Part of a small language model's weights.
Size: 11 layers, width 640, 10 heads of 64, MLP 1920 GELU, 51M parameters.
Architecture: LayerNorm before each block, learned positions, biases on query, key and value, tied embeddings.
MLP neurons of a small language model. Each row is named by its layer, matrix (up: input weights; down: output weights) and neuron, and shows model dimensions 16-207. Each number is 128 + 32 x the weight over its row's rms, rounded and kept within 0 to 255. Numbers have three digits each.
After each neuron's rows is what it responds to, as a language model described it from the Wikipedia text at the highest values.

L8.up45:100131084085120157161136155116108155172106116120179152173087139151125130054129110138075116140089177077102090098107150135123127123111119109131127144156077174142081107131163106160126121181120124131104130075114142084096149162157104117173132094099160149120155176116123086108140173111115119154170134125114059111147120167165084079125108157149118143121093171160199112128121120162130135120176230119142136120172153120158151142130151132153093118110195130122143185149152122159144127132099112149043172157131142156097190083113049097084108090083130184124151102094100087142159122137159141162
L8.down45:089127177083145160115174102097062116125101126078125127174090141125086151178141125135098122125122177129137106142067118132116148157107139115138133110089122109142135157172137138147102143126135072099129187127169118123140139134122147065108206072139083091161130157135166103115121129124084101174127145164173136150127154073181075152111138115198148153104102115096093092141078094130131098112150146122135153068211098123147164096140131116131108177144114118000079141102083160120202143157153151148149145085108123100096141126141121121107112064103123079121143114097125121110170130143097165116
Responds to: Word-initial fragment tokens. First pieces of words split into several tokens, often capitalized R, Co or Gra, as in R-ectors, co-at, Gra-vina, wood-land.

L5.up1579:137129192054107133098146157086132140115125167129112165146088141086075090120079166154126134096110118157149133131091209113091126140142179109112092134177108149147113164145107156147099099184085113145124091116119097108102082137184154155161116119130120140077138158080105100159128134110160138144115137147151169136145083174169129155137164072122120153085173152163113119170138123146093126163106174099137091115101156117118217113154179094105121115098122095092134137075122150126152149141112111136165141193132154107104104155111098144111139121079123173110146136100104122092082110108127159130
L5.down1579:114111156113160097131158085142080121122122123136120129074124165101086167170068103104128158150163118144084169103082175153108125048124120197118155115116129169072074132119073140085142147117078118089155119153174140201200091128093152142123117144160133173138197130073179108154091144137172082159129112156136129126038127147140125127132173075089115150155128144177155105126104093115100117121095169127120019139038172154157117164158142166114100160171156108076066179148078168121069094142155098097139146204146094148116126105175129157195129109101100161161098153144154115104134143111088121116
Responds to: Word-final piece before punctuation. Closing fragments that complete a split word, number or unit at a phrase end, often fused with a period or comma, e.g. Ear-th, / Dieg-o. / 199-8, / b-p / n-m.

L2.up294:141092154114175136129109122116175105113151169082159164134154147184092115164135100130111140126167150112103146123113140098064117124145165111143162124153144107127129091143100154072119195164109043162092110138110144122087079101144106072121124147095142121138039158119154124105173119180110118072133080145137104123094147095129136136174144107148137213104113126102145133109134126228189096101150138146149095145131142149136159165205122146152114158120109129136113202150126095117099157155145135110113137165147071103150129105099079101133154103146191139123131219082102062105148089169141147107
L2.down294:124145089120156190124117141083085136130119177214116140097153123120132152079134153117127159185125116105101161138121215130164154072131116114088154102151112085109111132131093127158074100156122139102101135108149168152095091165137130115169133135115108088147148176135117128148105146132102182099158154083123154135136144162059115054056119162172159108087094174124106147154177141135147150178082105127149150105148181106115162159130160138054125112098214092132119080122117123143093102085091119113123114130199109164143112147137084121148152080104059153167160118137152139163112099159099086183
Responds to: Sentence and row boundaries. Sentence-final periods, often joined to a word's last piece (mal|es., Lyman., 3.00.), also table pipes and line breaks ending rows or lines.

L8.up571:127147110173087117090174167097114155167128120077134152190138100113182120117140126131131141154178137122124080112146188082068123136117158088209157191150125107089055117139147096139083100151118132033121139036075093074109141108157071109215129161141152091157153110133169137145164199119142123131146115112135175166147123106151127115134178055140077156169187152097135133130136164143136120126121139087111104144103120157079144195115128127101114167111076161131103141120110153120136098113124085151140142089131143168131113171128066108078113098102137130156049122148089133200083138147133130140
L8.down571:189176195146097123134152120144077143127125112164083153129109121076146144078098157116076170149148135145049146132105103113080164149181173118180121163173172113145062153187167128125083101148144127181087090145106071130159120100097116098154109153131127133192085102122102130116088148119063072198083111118115187145159078165080117125117112196145150118170157130151159098101073165179164133110131100121118149120115149081122206144119125147130166078157112130131120131131134165135174179120106186114168123078139120143103119173125106178203084145151101150115137138170106102136142069073099125101
Responds to: Personal given names. Given names of people, whole or as later word pieces, before the surname in lists, tables, credits, such as William, Robert, Norbert, Russell.

L5.up1358:119123146092172164083146137166147137081165111115098096121063166211186108168149123087116156127208171173138030148132096102107130120111121139132146154131121156167129144102104152221100143129099170143196174174135149139110067168185127123125097134142143169103094103191093118141151094100073132151159129180108097086094147072135113088159112098182114142131148179107100094201152127139120130157129077146155102140197071142114189070191077140127173132149141124105124169126178129131148139144176110118103091168106098104156157141111106112143105064082056146098133128108106148102105143127071115105
L5.down1358:070140121137150094131134120166139176145133134072141108080059192154158084116145152136087183104152153189170073099126139107094164156129106121166145155115170160061143085126101157168132083147089150139111139145092082081135080178096190146156110133099121156138106099135101121161112160106112098153118156137136141102139118079157125093164080104114184139135103225096140092117111143141083142135117165115127179121131048128137108193139127149142112134122083158118118142094118092115126106085177113130121129134127131099072183133157111117111113167063135133127132143108099118119113128148132074196
Responds to: Word-initial R fragment. A standalone r or R token that begins a word split into pieces, in common words and names alike, e.g. r-ent, r-ates, R-alph, R-ondo.

L2.up918:142106135140172115133146097139067187107119090123181085140148096140091163172102141121129102143149103092124220149166145111155131156169167092142142137135217149119143129167131147147173146105133209114234070121203136141081126084101099166135176183114100108078111142153112073121158124106147141146183074113100092161145120102119138148171111163150081135119157089157215125155141079095105118104133115114092131147164108112075132210087100179111069138110128157122117102095101050115095153097086192140154133139177145122100155098114092106122148140099220112134072117129123069108100129095161137171
L2.down918:162116128154135114087169118163126078108052123140162050105143082132098153121149059099131103115092138116162168192116098182081161163161103147170129109116110132168167131141132109153095191150133168134125078145129103132133173124138121192074135097118100113158171141064087120165123185103149110181117107059124136121108111163140111070122136131034133140185153160153128100129135156161106161104138154117106131133160141145113142179089067150129125155138148115114132129074099117120105104142176148096113111131140147110134150114160128066128156083147167119068154150122178122098149108115138133119
Responds to: Templated boilerplate words. Highly predictable words in formulaic Wikipedia text, mostly US census prose (families, children) and infobox fields (Grid reference, PubMed search, Climate).

L2.up1047:110141123109121087128084122148151123148149151123098179158099173153129139114105137150136125112119158144110142127134157110147113151115125135119112083172116122100141130140072151076112172089145159149103146130121143081202130165099161169151110123147154124163153135117116112131133120142114135130135131112122123132181175131134150154103122162191099107088094166089061089035130067156118155163081164112151136101152076137073140088114092126105149092111094157143079112101124195141135132131119165088123143139093115118117099076133154182145081090157114163129175086133143054181092137149155127072
L2.down1047:137104159198183183162107130101180180086142144130132138118078151121126102134135150150101124122116176125138157154139124153110145107106124131122167124153175120122126141118158133149153116119112068155116162111124126151167130125103125143140151170141121154163143152130150174086088088113088124174134143135146213108149175099100133101105105078132150117078110153112096128103163128201082141160136118137174075207118133139140136112124166169183119132092163139118132175125131128119095096153126203171147109130141113144115073112189083081142144108162118129110130082120210071128124110083091074103
Responds to: Dates and scores in records. Tokens that finish or directly follow a date, year or score in tables, infoboxes and results lists, such as the year in "May 5, 2004", "8–4" or "at" after a date.

L8.up1734:145129149069093100119162128105114064182149107128088134104128137100150036109091177139149192157096107127111114115088128129147156158201082119094157123090087141120041170079106194083121151173121106122097113128134077135170131113184178138140204125146156146152172109181135128093173100122175123111074170116163143099120109173114108118156140186074101113140147170155114132099114111177153103132147128095142129107072090133083183154133112138126109112133077149178146141098173130065101168093126091149122183101128133135107105149166130161119098094192109136146102159123065137107163109153157101108
L8.down1734:117117127171049170129105185087126179140171154164199149141118108135136125179132163220171057137203130165082088134114093084104151124160128112187128063086079108133161065099132173147154121101121110160154137138127105170135106061158028118113124139124117182122056077100180124172149175128147154113131142121100139128173124104162124136086119130239103136054141202107161053117091244136094176127105147160182077158084151184125136179183106132155157101088127105087116127143081130135088144142075181142207168156118082073124089122071091122121073135111105168121162127116184102072136136108227115141
Responds to: Sentence-final token predictor. Fires on the last word or word-piece right before a sentence, line or table cell ends, e.g. YouT|ub|e, Thom|pson, 192|1.

L8.up1331:157093113106153099116114113091149169135184167128065136142172143121083160118110195090119141153120156156130122192152123160155070094165093149138115147142127084173078116162116104132114134149097128167102119133141135147119164109102153145141146075152137152102124133143055133126143125071104104118207156107156170153060108114122167142083100106144116153159130140143141156121144072162161146097167178109102152153100124115126132112124124103155085115120142107130124106111113140095135158206162142077114146198127118145099101087176097137122144147105165105119092030068099128185139063151098099133
L8.down1331:177108137175108139150111175105116114104183167100147136191108150136112142128089177100142076077131139141123118140146080129161145097130167171200105104134153156125154094141129111095179170169080133162157165157151189142109156148155142119198091112156141133125113130116104177154099148132129149144203154077129155092130122077128140148097138078189104138088135140134170113148135163178080148139186170089075129187141129131102095117082128115132135119124087108138119139072107142130151110147174171081086148189124100161128104072112131134162169151098136103100117088113133107100120103124116122197
Responds to: Table cell endings. Final token of a cell's content in markdown-style wiki tables, just before the closing pipe, e.g. win–loss records 24–11, years, percentages, track numbers.

L8.up178:108136131120169088111074171128159107146128126176139153159129087148139187180071127093097122134125143089062147103159156102183132157154100069118112159142129069151098146128151090092138153131090171103154114155132133134140119045137155099136169131126127132130108110169116175143160132164162160101116098080106069136122135119134114117145125123138089130147112154214133126178145168132114067146131142158163203087146095081145163103100092090110084212100106111068151148143159128113092123068094135153149131125113139127128074069100174131193135134125137157126113149154117098111109173127134137099
L8.down178:094120157172134090082156118146086111151111111121160068051095117164141149109100182168160142126182118158120149113108141088112112139157158100108124100105178102114092146199139145131175076134127132087157086084180157126113116118198135081083159109160128132169148146104144103143127149183136159082119061167149129085121093124072089155157144150111115151126112112118169161120195118149167108138154124117123110129192106149177113088140158112177153120073059147178136130115121087146170085137097100164090128129159137143131115121130081122128145165111086103099102090148091148119118103158212132147
Responds to: Formulaic text continuations. Tokens, often word fragments, partway through stock Wikipedia phrases: table headers (Name and Location, Width, Rank), census boilerplate, mid-word (D|if|ferences, butter|f|ly).

L2.up1725:164158096083130146123105138085106139091132134105109153152175152105128130095120093102111121103103124128109125143132202048117168102080150145114124105114161125139067110086124112059128165080109128150123130119115123185103148130139130109197139140130142155099124094187158139092092168142147134083160074137176211122146107068116143133134139138150102116098126135210182094149134159142140128168092151123153100172115091083205089089142116103150109170059124200167089108104091120186150120122080113144190163135104147124111133092118111099106202102124109139071112126195205155152137095131133193043
L2.down1725:150118111138140149212143129163168158139105138109140141129109183114106177145075123153060130061081174136136190129095114142193108100175147134148146095102163136097132154146128115131143151111176202141105078123141085184128138127052126159145105138105171153134144111106176158110095122121136131134127133095124160150118133088176142122099162181137137121111046128158043159070117120135147085103128100128157133115085152093104133040128106151120179092165184156101147156143142130189112112129150148103224152162066136108116148086140141106140136127053109135080152031091148097097078115149167062141
Responds to: Proper-name final pieces. Final word-piece that completes a split personal name or place name in lists, tables and prose, such as Russ-ell, Richard-son, Hamp-ton.

L5.up1343:223142096141109165089150164130161160158167031141091104114141101182089192161150117153128068087116155139154151154172100137083151155132149100106167109165144112125151193082133120147157150144130057160124138108166151114143147119084166167135173132186172117124082129174166152122089108160094185115085081166109112052077137142100121113142168156131115123119148155164121147036121157111137089180093125129119108117139152162111095072120156207156090121097085174105156111097079123110122152135129189113156145132120156077100068178146173188096153128145137139157123053104125213111134097141168156145
L5.down1343:148071155132096134061139098142191105169155059178097079119122111157118214179153138160129140045075098109131148140148139143117118134171171113075123107141176144097145171056144082122165103158182095097144138105141139097181142125121170143163141117149059164106096113197136143173053102231124159103092134138146088155094140125144125077150173126195107115089177139158155166097170154116159055191139140153147170170106127101079106136074160116175109127107074148097135140111169101122153164092122208077116136135148153097137090145140114155106128134109173132121134119123111191139124094146106148157
Responds to: Standalone space token. A bare space token, chiefly in empty Wikipedia table cells after a pipe, and before vowel-initial words like iron, illegal, erected.

L5.up908:158171163174156178134162111174153145112061113104117151208147154124090152082112132117120170136134070178146099111135178114166135100179169144130077079204091131131091080144125087171089102103157128059106129106111083135142088127190123129166177133104133105123160123134148140065165173167148097137143109170125146190162164074120141122138122121196140124144140114213191135050082176177092144150072149134132082116119133131160123167093172094129138171189055093115155133131127166141121122105112112117102125122126139119115094103083108061093100185127106123125125124095132127108121138069082141149
L5.down908:166150102157145122168172111127142131130119106140133136148157111120078144135096131098026191027172171122110138093153211091068106119140155158158088109116122075179113149130148071049122157133113135126119088093090119143165167132192171131098121150071110145159097115162107137108106118101129131144099119129088147155156092143089173075088164159049206074158171074134142166094156115167166137091148144122145117168110064126120069109091117171192144090020162124080112090135127141074168118166190090197126174123133116058104109135156105139097129111142125140079127113117111086117090088107083094122
Responds to: English personal-name pieces. Whole first names or word-piece fragments of mostly male names in tables, cast lists and credits, e.g. Paul, L-ance, Ne-il, Mc.

L5.up685:176177092123110092048085081131100084116097098101165131182117156167122154114132125096133090172099116074143137136172135171162131120104159118125109086112114137180180132174150121108125112092102183113101163111135123126092151102104147108141183147169109127115161134139096131127125120172152183069108099045143112097142163087213153172163096122141158084123095130171099110149151130115094166097131145133110118129119140116093103139132125128108138125103101130124150106057136135098134120127154181103115149123176140074129129092096111158144114133130115093152073129163115114109124163067140114122
L5.down685:157121098127105093051091059105131115126146093163160123174081124190131110096159134143104118182147149151125071150138177145091065134059160083154078123132119133133086100141201067113154088085116120081097083117159128109065062117123117107122174124120086123136159130154092107158116191205172102121145087108107124090145142116153124122120105191123117103070160097136095076110124142147120144155154100112149162082132088197131145167162130146144126156125165131137131079122130127119046173120156124127148130151135180124166129097100085087111140133161136119112091128176157171121162143072158149113
Responds to: Measurement phrase starts. Tokens just before a measured quantity in factual or statistical text, such as maximum in "maximum size", sea in "mean sea level", family in "average family size".